{"n_kv_head": 8, "init_std_qkv": 0.0283, "grad_clip": 1.0, "seq_len": 1024}
MLP neurons of a small language model. Each row is named by its layer, matrix (gate and up: input weights) and neuron, and shows model dimensions 32-159. Each number is 128 + 32 x the weight over its row's rms, rounded and kept within 0 to 255. Numbers have three digits each. A neuron's up and down rows have the sign that makes its largest values positive.
A block is one neuron, or neurons of one layer that tend to fire together. Before each block is what it responds to, as a language model described it from the Wikipedia text at the highest values.

Biography education and competition links. Words in biographies that lead into an institution or event, such as "of" in "University of", "at" after studying, and "competed"/"represented" before sports events; also stats-table cells.
L3.gate177:096106159148180156104127147124110128073097150107128179067149136135112113143111101075119167180141145061126115081105176104099136149122112164088141165102127112122141124115115112090121059112118143176110180095098136129075169162144164177100086162090103157127122110077130175070181157097133158137186121109196140157129114147137124151133128149118131132127150143153133118139147067198168129140151
L3.up177:171094130091088158154137124147048133106141120117121137135151160135202111131123065157181087100068126150129132144142108191133099131132097149081096193141096180150142154136121134118141063112135100133150124135119127062148193150133081099122101137150151146093142152113127109119152101158111114090179107109175054162127079173168114111124105017123132162156185114129138106135139100173106100097120
L3.gate261:108089107153108156172098214132161084090117164103050131107092107137146152139171132093127094106095113092146147109143061134096154065086110129127102137125069080129044216142173101130117092074103135103105140103118094103110107126109116140162131134129157151067170094103125156130130177108084070133083107072134166160191133168147092158179182130093128133160125147131170124114080122126147174133125
L3.up261:103105193125145125162130146142147174108150083148115152123160139110145075152117172176177178105174101175139163147146095137140063138131144141095104077093208177115164131162165148178155088098142172160124113135085132096085136134121134157121109124177104144116117100103148182142103111112150116144122108155153140158113097135070156102160085145084125128154138144119063056097109099124161164136137
L3.gate1223:132135065141170163155142133159138168122138081093118182116128131108167190190169097062128186123100139129038137112178153098064076188141079093127172125111116141156108160183169176130169150112128107164086152123079103092181096158114144126084119096120137142123150138112111108162131143184110183121167125100149169095080179119149158111126123086156126093130158189107136105129137155147115151135161
L3.up1223:140093110136119122174117157136160171106089132121138062118137133126121165137097111142065147132073165095096171109158174132147098151108147088106182134208128163094147152173198097157155160109088105130086088114132172120089083120128073184107113070133134136187114146124130088106160064140141079076129156121104127100137093159143117134155129144111149136119148099130166132157127125182161109145120
L3.gate1236:183149052078117185115138159144109132115163107097145170122149156088162148164150113115193159120184154139105165162151136154177150117208146087193192167159111143120119156124101144132162163139137087131169154154099124112144106132103064120126117128149101158159114124096111107106146140134104145142118167142129118150107122069100109141173184185154109148163141156096188085111112084157109050033099
L3.up1236:063141140110119164153156132127070173095138155109129123142154088168076095167088166141157142099101136200103097122101134110162112171092094119141113093140121127073129213155193083069159166126157171111078141177106129157138124150150083119090132102108181130137133161115135209134118146180141092179083093115139178149109107162119080087074126119148104111135091134143096121187131121077090163090165
L3.gate2015:196102143141096143118119165064165087174149091134166131129154137137068037094136064136155133137092104128106168139147149157145103151143130108142124134123145139101114134112146157148114100098134113201140121178167150113156123078056086116125150110118165089088132121083139135127163125153140159165134105117104114134112144113107117154136138138140119123162165173113116104081104147081084087174066
L3.up2015:102148144127125077105162142144175131152133122100136098193060053131152122139139140092158105166141082136100142119184167137130181107132146118133126085172097124142154067147149103161125134113107148183159094195107070101193086096135183114106132051164170116101159105130080162106131106163121104091186120190110130122151123136139148106172157082133108089172095109174119118130146144159123096134151
L3.gate2411:179130131187135156136131126101163143133061162117148166142090077104151093074143122213156107144133083091182157159154139146119155062139134116162156162120114133138110150148122123088137149145153177099133053157107172102166164122100125154105079117136095110077112101118156137103148098153152111141110124044123132170164139080173136224130134144123086143107158170169132087176164100104154133169115
L3.up2411:152133187120155146164110137085141194093106167156117126155122113131144148141167129133116103142140083184103071081118221148124124167133124161149148121133128116081213053164104138164117145110118182176187083167110097166101141068051167107128126156113124116117146150170122181113199180152197089173127067170085126166130084076177145152179094112101157080095172171074137057111114088078114099123137
L3.gate2421:157108108104138145141088115086095149142105241149167129112110075110078154180113119083132165119132087141177139119088147155134146146099138115102133142134120132128135132150174119082109141155134151121112121144146111126123135092142089143169099095080097125076147133134125131131152090173115131127121100123124180123168112178165110209152092079084167120148160149141182137144136129110133149081148
L3.up2421:154124166115120055128171135088162177088140108092084078117072107108123133149150103087119149156121116107088071135149095140136130141144127138111172157085126139081123180103140128122096073077156080129117099189111146169140107206109106129131131126102132167134065120120096092100156149127184120126118153152142113185117122088152129087128137122137046106103129087108135153159143060185072123143111
L3.gate2523:185096123146121110149134133137087169134197176122125185052120159110083136081142133123065132069082097056147082118142154112185098118097115115122182170058103105112100128097103133027088123098102165150143146157147197109097114116114137157163121133051185151138140157078123179119113138180047121164125145120079149154175093119095147080104180188094103105159139153115099104135128105153127126200112
L3.up2523:122112138106130134148111150150114071131163129152175143121078149100107217093135122086102083133127135144107145181126092122073118115140153125101101122147065110104131134174069120125163147060130151190113153145094127117135163138106174116094118127125174186132102113099087105116146155120073090090098140124140106149179114134203141135092110136112050124096112146126145053117090186139163101144173

Results and medal tables. Cell separators (|), numbers and result words in sports medal and results tables, e.g. "| Silver medal", "he won", "bronze".
L5.gate755:129080155105088175144084167168177142119173096148078109159121118073163182095110035187206175134135077106120146170136163110124156137154093108178101126154168146130104150160161164159122088097106134134112187143110082117124125212115113104116087139107157077128172186129155145159138099193105133115121134159096119075157129163115153145116120168171104100104092134142175109086157089159122132093106
L5.up755:144170121127108170153056174137124169106103102144109122173142197180088142170119153085121124124157107110143133113169132116105091142126080151097115078150104119150113082120187159145224100124085118161151118102137147133089123094112141077131119196104153162108123101106151136154161088116160127113102156056131114057127140148155188166116112071135119092152074188088159167157103200102115137124098
L5.gate2318:127185149080113174117105164131105122082159114119118192115146131172142160185189152136159097182128097056194122132193138185150125160203148092064120128142058098093181150134167096126194131126119135156143117109117104139134098104158092156131135120105154133105135096123153176136135178124108101104076127099153047095191177123121074128138172178074111135174164104108152084100116142103112131130187
L5.up2318:123139104121148128174065052158148120169152103106097171140101132149142197102072086136149142122129097113112219174084134137117192159139130141146142116170180159126062149143110145069194084204113156114149148097166144074129116183131061143079064109159103130070131070150093113164139070093185109171132117112066130122152124164196128155116114067173084135096077122124171156113120134178137191131135

Boundary before new segment. Mostly line breaks ending a paragraph, heading or table row just before new text, plus mid-name tokens such as U.S., R/V, Corporation.
L5.gate349:158118204049126131132104157061105103142174115114143142149108146082115113156174136100067120148180163100115149112197116222137123105115121132143127088094076091151117148148058151091135149163139162098127119128122086097166116126121144116149109181116153134141195155151141083065168111124146101138157190152085141142103107081117081128154142094161120127057159103098124128124110104119084186168113
L5.up349:162132110164108127124137079083151123118127158092078161164118100060094131076064147168113117147156149137105173170095142114038154135156071123127153155084087148083091178117107117073066132112157169148115097126194138106145115102134144197146146129120122137139142092166111121089166102155156139152161140101093062092149139109125147078125149092175095104102128097170130131128172137118128114161152
L5.gate574:131125122124142151066100128098079130169090158150140154126146130163141075146160086103157163132145095187067055128148116097108119136183158177114134205121089141110164202109198176152172189115090109143026085164137154099197106124099145093151068088137157157131157095103154081087154153123118158134058185123149149139118118084165137095094172074164114126090148054148151191127127114172075147142079
L5.up574:141094136057116165128120145191136089097106119176094101123082085151135138093147157106092134163095140179142150097073081098132139161147114117118159009146142086090078112163117122121092128170184178142087169135161142122089169112137106127119171128118089113089132060160128122078150127153103134069148143088077124130086125183147175099141088111158091135144138140117080106177143097149117161168141

Verb after long subject. The first verb, usually an auxiliary such as were, have or may, right after a long or modified subject noun phrase.
L4.gate1441:113147146144115144159122103139105190123165096146093110172142160204134207141164145087103165183170144127133071160175160175150133114129168160153151102139138129099124097117149133146138105133100087090157094156073129064144117160107079159188162138112090146134154179074134132087082142080147176096141113147103133063117128103155119180103121154178111124068122086037143152109137140079096141142131
L4.up1441:140053112156148161132162077206148120161095155161126108137121125102115162140149132113108191180106128176111070121153092119076112140135072116090116184181108161123158192177098152168077138186118115171167139099108148127110100132157075087136147149128157101151112140092186155111117170202155091106110160131082147138097094130096152082116074115084138095096171118110077119121127133135115130119134
L4.gate1512:110086114074149199149147129067128132101122097096124124127129078125114095123127086195135136124147108042141128123144105116152085133121165128145134142176144141119094151196192123188129112153130130167096107141061160156168116155198108151122091122097131082134116142100124193104117132176139201117149174177129109136116122158072131113116110150155100211062176128084090110128145122117112119110090
L4.up1512:142170161133104141133180095147108177100102112105079141079089074161150141128093150174135162121147117193122133135148113165189123113099161091162139129129109114150146083140176143157126120095107102155149157073124198170123177094143089130177103145143138135062155091153169100161149060118132131117125129120183107114199152125156130170128142153106163101110144126103113090122095129112149093083153
L4.gate1865:110134143146106115082062155114166127163126136174136082099098083154070124156168134153158115109223093077170149113152170184207061132153149137120126074164144152121101118146106085152112131130142121123144066144077167163118123143159072077170092155097093149128161106122150183092134158140096113155167174185098142151146114100084161101084097113144156097160095179102129131157115129118102122150101
L4.up1865:109138127157103154126168110145091133095102131146102108118159109117126178114137148108159106115153122087128181148174155142114169113093115117122158118101081122140146101101110077171094079157114126198118163126139156182064117157113104135093223150138154085068132162152158144111140193148129162189117113056141191160110141088165083134160113123081112134136136145048153099133110120117042097101097
L4.gate2177:104179128168115150156154187118103100137170122111102141177186127083174180118132039157147098171140142141143147121127170124123095193160074146149072118151121170131128094134127071136185124140141094176068143150095137131113106134100133191146172102105171061146166168101122158175169139097142126099125130149116198151148110084168210136137145145170130137106180123097167153106124207113090109186112
L4.up2177:143189131145089145136140151121155140096117176122176170106177100118145119089194078149174152103131132179070236105125127148136107153147089114159088149102109177117205080123103133160170115112110097116143084138160119188127186166074152131166169120144121127098101101145157106139131148136132083109155178060124152162134172089140115141125097118147127151112133144124156149123124127123102111178104

Field-of-title prepositions. Prepositions linking a degree, chair or body to its field, such as MFA in, professor of, Committee on; also digits in event names like 400 hurdles.
L4.gate99:086103111083124163169117146182129074143138083083148120139091184133110153148120112121166120188137160158156143148136117097130109102132104189141108117114134116173112074075137150081129150102139087082105133144083138134160136148117162086127122140092108119121103181212113149160181110145098107099121143213177136132068126154106076158128187110143128101142195103114138112117155105129163121111123
L4.up99:113102136085103142133165148106141169118151047130166082135169071148122083139126140153111124114110128102056222085115146100131089086122113152128055122111151147106112136148162122141117118125112159104092141099102064107108143123093150141114101073135145174067106107155108165155166156099171134077101066116057147122137111082141185132161181187137093110087105098134125150082110162064177127171092
L4.gate287:134160090088092133154101192080118102133101070100137124113107088068136140117100117132133130147126114108134111087103196099060106153160096108119130138074123138128120129148140106182143131143092131163065066105132151216145105119091067068096109111106137146140122102117054136113135151109119103103118159138067164065069162102141162146149150209141081129096146124071145107118173149132105165135149
L4.up287:084102055148097147169077160164132138153174160119196067102138145132106119131173124143160144063131155071129127149138114097138068116114137167134156128096148137075155145171127136140146168084109154139119127220079164047139101112148112134120119101095149103093118159160145185167114130146129116063124119125088108181115112129140093127121111122155148139174160135109155141111082131134149113214173
L4.gate350:124077089117158136160059142125127116099164120109122191142132103118179130108149064133152186138108168078166163100123186105130176191161124176120176114114138118107077141201094109140135166134134132117066142090073142135158086201143132106115108143142191125097147155181148153117150051103160098141108156162148171112121127117134139093119193144138118109142180162150107128130141129107176114147164
L4.up350:085163137113124129174117134074139103171150067124105089066118143123164193117146188158157208120170119086220089114123135140150102076166179130090177121111118082110169091153112118143158157111130123123119127114162199137122128142136115095109119108183179135133143186125132152145194189137137126137089100172101140159070111145161131110152135152128106088204204108123117125135100098050137153114172
L4.gate1608:051128141194162158131152091108126148157112153141106160176123172126155111115167137082149180160144072149093131115167182171156185096112146096153101120137146108142140160099110104114152063190056164152095088165139094079168112165153133085120109062124136091138089117192117167145155107110105108185118114113143158105153125154094144111118149114124126078124131125081144156133146130132174190153139
L4.up1608:078122171121158153134136124118127146113088139106100099123136132085139098092097155169160133096166135116142118080118181188053132119146084113115145080135114107126145186193118130105152148148167154151132080081149190108144174195128115074088079116178142095075121156109113062078136137129123167131088097159170152082118132128125191164173114118123130125116185173157120137086128189151106074120059

Verb after subject. Main verbs or auxiliaries right after a clause's subject noun or name in narrative prose, such as band had, toys begin, Yin earned.
L3.gate393:170165148117111131117122147088209115121116091152135140122077120182147164129075108083115142060126107107133097124157127130168103099164125077145151113089121146105155075109096123207116117148140059091121113169076119144149165154133112167131143098091146181137153062110105056141084083090055135125130178125148094114178139177093140142123182140107089118112154128061120169103164129117169106112098
L3.up393:122163107120180154069131095159065160060122122138160144094115211087092111119099119151154173164157135136059144076080141105098122156161158130133066104138185149180082188143100157140158111148158153131113167104079117120142147136136107177159123132186109102101090178152147073127102107149110160105120171122140154094124118114134201079118092106211063137096185156117135157153068133176093175079155
L3.gate1309:172149119100142096096124153053144078093113186138143175095171154116187139102109127189096138127102160175178138171108178103072140133146139119101119196083175110139107112086173106160103096122092110118113101153098127091123133084152161099117088099131121123187094109119175159088131180142066158138060089148163139084120077120167156124156133205172107164119140151141134091041091112152167173156178
L3.up1309:130127108133077112105088114112122113114168111099133147138105112129138131141099078134182097042101173102118116138061105134088190187136073153151101095145174091106159126156094167101128086134074112098129141121115122128154142082168102160155202120160167163093085127112187160078118086154126106146131157124142199116116165167076122132126165129182105154113083133157131074124100096042149128166092
L3.gate1693:099118105129166144123074202109090136155134176104125119148122096120097129095111120086161128082117140082210203141140106083115136140067127161177066128111137108124128100056149174134111111140138189166108123133082083181121172174141163102096131159204129098106100130150151174119123153145133166093089178169118177143136139129151182124154186142127061112080089147124116117098088119157104050153109
L3.up1693:169145134166151138120143136093146128132103134141167121121081116098143070149127112100071162074118153131179089136147121092178111127169150139134104099084162145119135098091142144166175152126115112155100095134130055143132086182065125082111101141132104151156131096091116126147047121135076134180163100161138087141064073119105108139191131102089121182149111126112113109132141100095091116108083
L3.gate1851:173187101083118093111117158152103141135119134130129091084146107160167141092133172117076114117140134117169129170164168123115084128132107162144154087116146051119137146128112197135045126126135126147081209114077171113116205130138102129116123170146158162140139168090133115158088084090144144174128103131129169057147134107088161150142154091182093168113151136093101112114146045134090115116175
L3.up1851:178132146127110114113066111125131104122106096115142091135188141121162173134121108046144124084155157123110112122153166130205123087140139134161128165146138077175118141109122186169096119174122135177160101126126114104098066171142126142136202131123180098164136148091091137102075104140090100150085107149112131136091102183114151100120137105108128164176121119124140141157106112133106111112135
L3.gate1917:174094115105189094114138107097123153094107134120129062104177131112168146135104159094136151126066115116177087155135134137111086126124161164128115187135144149153138112195156084095117135139158171111069140133080142132123086150137077135134129141150156162180121131128161135162066092094138101113139135204142193128163105085165118130122140158111164126143179121110129113099116171157092150116135
L3.up1917:132130121114166180092074109116132063195123087084100160158100114170117098174120075154156180107141116114155128120148042083156149126194072121191142095099158156123156141096146086131183101209137095186212072107122091143166144090176170092117098109153103142136119136149184178120148188186127170079108167062135146142163112113109126105136157143113148117142088189135145110125083066119175050107128
L3.gate1918:170127109111137134079085112076126100146148099111110162106165103131111160091153107060092105068115109164113116143100137066089124143099105111167153097114099134086095128144181148120112143117125138169112141140137132200149125107112106112073132064173144195117140168110165161133093093140114133140173083115144138084113092158068102102078162151163121068110073091070128076107143154146037131197136
L3.up1918:073138102119157101129165109161121122135108127119142130169137103164105200169102183109094172176103146160174121165166129099067125115095144151124166135154147116106153177086157135143149155111132132103146180054131130148105131140156118191133148145214137174171131156132115117123129088085190175124139168064144154175118072140144161130127137143153150138102105142160187077079159158122126123163099
L3.gate2349:139113112102133124119122174130116169149123077148164088144126100093156161101132112165097154184108174152151098109149120109102118176205090156159113074111115109115157089177140171106129105192083134142165217106162156137135118207172171169157169173127089070155170114112171104085111141064133191140154148136115125081126155093077147144164129174114088134097130107105107095177199035124098140118096
L3.up2349:112145140068085137069068088163162104111152144122128094135118145127190095058169175155088196060150121110165102084118075111157129138187121134137136143077097126163127155104105095143118130136073085157185139110123155191197165139153107163159128090107194097166127130108110145082133138105121194145127135175131134095133177133138134129123145142118171136138115152109102122139101134157082142124123
L3.gate2390:102111121160160100077129156119138097118132123154131127121127141125115109106172097099125173139096120111135152123166176128065083113125168147160131076163134151135114121102115131132132142136124204133089132162123149091220130170146132107095130102111143120110124173128127122210044112169144189159123136131137144112091155134101118121112147168178134116092173126057079142104141152162133096123130
L3.up2390:162133141121097129127116177095116136153084102069173146044133129106142187118129173152085137153121160095176120084131114100168070166105080129111095086104119215164126124123173142161147117178098092165142153145096148143124136124101169140100172095119116109130147099157158104133136105091081141060093107160091141095134132077162132114119143113139118075186105165108129125160090124090147141060121

Newline after section headings. Line-break tokens in Wikipedia articles, mostly right after a heading like ==History== or ===Development===, also at paragraph breaks.
L4.gate476:187148141176179146119120100151148107139160105137175140174170151116064175101134142112114108119118157171132180147192128133125155118146121099154171091137172138167135120090089096139055199141186088096111144175078116043135116124161198117153081113139136093137189112153092029150132125094101163119178121184123141066185171132154127092144149143189118067141121117163134118115145078156138103142109
L4.up476:178149104098091164119128127111092197179094123126099140118123179155099104096116096099120180139133158145129148149183089063123070162080150166061127191179135088142146131141111068193187169137141137148137143103119111120111056127129155105122124130132110119118190127094142122164123069098085164059175091120123108109163168110140189099088147149197091081115117147138111116107152127084179068095134
L4.gate895:127128100063125146165116107118050085125118124101116194157152111125118151136172131129077119178073106138104166103174120135132149136130076146122088132151164130106092148091147127096147169075198134077090117114109177042089144130135172128148110121094153213163183161134132087111147086097181173098101155123104162150155121125130113090163153146207123132132130146097090071122078133171141157065132
L4.up895:118151051135089103148127123102129103106109075122160126197175146160105111112097130155161108123121104139097198116173167093140165111160115143060102142098137115072123155153143131166157184102153148096106098115111127092112098109083126123186093070193125174116174131079101080150176118164163120114105137128094119140102141111078187165115154130185106144009114123109100090115054109115062141122118
L4.gate2017:199108123133171119150074142097134091119098191121126129171092105166104155137229113091081106133084120113175118103145143211123171143171128102116179123119153117178118122095139159085089129118128109118127083206109154102149163131109156174129161109084168136104132118140121111090154132113144137124150146150106127158161124106100160077209153154152100174173094136185102109083102106126131159162070
L4.up2017:105079132088164124088124077095094132091127082142111147162196092133152129141176139127110150075124160137146140151129175125203147089153075151122140108073148110167124128093118152158042114127169125102119113103106132122169058049110101166094100124138128134146166119100144115124083164128176120152137106126102106115111167168054117139114085155149128096157081078147114126078054127164122139100099
L4.gate2493:175119122122124145139140114157147044140177135152106136148135142162140091125098105096146172137191178098101144167100110163073089170110160096137116114175150106096161133139199157102150108068141151126064204138131126117159077131102150149142162163176102132118118128138226086115110091137093111129077142117142115099124186136139165137123107081194156155138133108122147139105076098176093114085144
L4.up2493:187150106130134199164148099182076093123113096144094120127153127079089125156113170181130069162126137172132131121111151099114101118184104122105156155183151140166136088134152118100166068152125116166107146134109087099164141122110090128143113163100171175126130146077084133150168147123115217103091131175119158157145123148132144133154122178133074103150092128134109096136135078172121176146106

Paragraph breaks and work nouns. Line breaks that start a new paragraph or follow a section heading in biographies and histories, plus nouns for a work or span after the, his or her, such as album, film, career.
L3.gate1008:113171114131131132111087096087175079120133126097135128089163143118120078125144083124132194184147186117209121119117180087155141135158136165158153160118076134148104165136112095149106143115169145125136090170058131104180128115125135075086159113123128095140172117071115130138164128156121138142121093121169128127131140126136106105146136171123150083134115120142114101145155122179167127111143
L3.up1008:146113134158111118168116141133164116161121137064156211101201157111106098142163104132140157166170085186109094108106088139116138207186088110110153132139088121050123130135125190153096118104092101089100135120153164155141144117133093145111104133157185142130166119134156122155110083147090171156196131158146173127105113090145115130104170136149147127141118121152123163129138125118115133168138
L3.gate1301:125182103144114178105088108136135131173093175122112099123111146093140124118165123079102144170134095102148111136038154139089082158165124103187145097117194116102122174108118178101132101141151103121091136108056181093154138126089124058160181194107115131165157110191129095140115142150101113139092150113079185117165106116169139120062108108195092088113104119110097103094119132130131168067142
L3.up1301:112150100149144136129116130136160070147092077147049111147227103121130164183118155113129094151112131150171176067074105125149090109083089154085161127176165167200122125186116108106042100124129143143096101085117096138184139163113112084119141110097176187112150110125136162138148175116112120065146135076116139128101169152067123132130108135140130136134124120053225178098142107152084147113184
L3.gate1758:145119098149118187085053100088085145154160124120120178115147077189130128120123099075083094153102104157122122103093101140185120155117075122116121147104167089134130124130129102124101129096100087120159136132152150151117072135115093059124139141127099114097134178161165177114142124071054096120132100151133146140128124143116169155113142113165118121134113117099162145098114118109148160086124
L3.up1758:142073117157102183183132107081134115105129116107163145085123149131180161141114182131134113147137069121132163122117124143057129157136147141094139098137089139128119122144098116077162137082144110091135107101122128083174141151092175149164096137135133120098122136125172040091155107086146152128124130182196144186099147066162083153164175178174122163104118107145100125090094155152169135121113
L3.gate1885:167166093121129138063114179105163077134181149166174135124135108122196188074186168100117158095143047137120049155131127138121106128122096147208118113115120152091140131183138101176116094151134153122117125158116136153184176170132156117114090129150164095110117133120159118141115075107047126123156097154148127136089061146128143080014133121121121136102140155100177144059143118158122122165145
L3.up1885:120106149152149150120084086079133175068139094124118157094143141050145166128161137117127073110111081119160149095049168123175152169141082088075080134125155128135110117061098102100065161163111119111168031156182131093109137117125165105085085163109107118159131153159117120138116137103138186143102116067070111165157094051204076152172093141113132122102103124144094175104169129145050126169129
L3.gate2301:115219151120133111128092100089103128125140084123149139089157105123156133124125110145104150106182075086158067137099134169100117161120142127118147152109087106178121117074133139116118114151135114116121079133171163140106138103107121108152127142080152117130103152160109167117140096096163111100104177166173166064147176108087122094100134140102071164120102093136105102095087080079150140148161
L3.up2301:158123115103099121156121144127164133200148099123112161159108122092128085097107152113151118101145121106105108162125131114155157074136066112101122150159133139105115187076096155122158065168066100058121169136138155068122181148077054171101100131124117181151150106086131130163132127129134147119143174119121116184100092058187169133120141141102088122090161159137106157105138109095216186116128
L3.gate2310:130122144115096134171133055105142135177105092098129168106144128202101105110148105096128125131110076199207110199068113098122130113146121158138175141079136137124128122106132130087074113088104103091101108197108123106149136083112106126154125141155052150113127100112118123205118104080137177110114158070118116186130080128131191101101151141135085116101137122153147054110128142104165142132139
L3.up2310:102195096071127147137118083177094158154114134112126109148146133088166103142166120159099175166111121132182101101111116192174158154111096131120105123076091107206144087123103120144109125085148072151170152113114117108128103126123110068114124136140081091115126105096077173119158120101108101167141155121099108165105153134165109143107163105128179097149187173159100138142089127159186135055153
L3.gate2374:118104150130142164140081099186112151200138189175112150123111074149176158154093148115119120143044085143134134132118126192057106147108157129144064130175060114160174127078165141143116164075131091101149105111132105119167150208121153124163138114146148120067100092131112101083111123089081118068077117068147077158216138127097090133130087095196111164117175140118142178101132102104079174145143
L3.up2374:134186124160115089115118158128082073197123175101108120105106125142078115120092157044131083098125113122106135176128138125135090123069139080151138183113137181163110163105170143114140127120140077095130108117128070169129179185087088110143189103098146097107149127133098129141155096116145109140115146107181123141081107160175089109173180107170128133163100089076146105158123111148124128110112
L3.gate2673:139132112153131144087103208116084092198104163143164178098130104158178190090121110157127128117138158088152104141239127089114138118089102151174132099154127059126098142136166100130109154133111093113141137127161123066141077127103119181111133107126095151158187176113114104191161166077108141103153142190115143111097127120169169074123099136103156089098125150101143095166122164133104057152114
L3.up2673:106158139145155170130157094111136140103148090136128147142132155132087147171065173102133139087192165104126120139144123168162157086187117173139120149063125128109100109153106103098123090102083108034116078140134123155122101161077149100105138138149105115145159093079137204130146103148089235114121107157144115091153142061157146117113152150179116073159202202102137062129150145162166118157115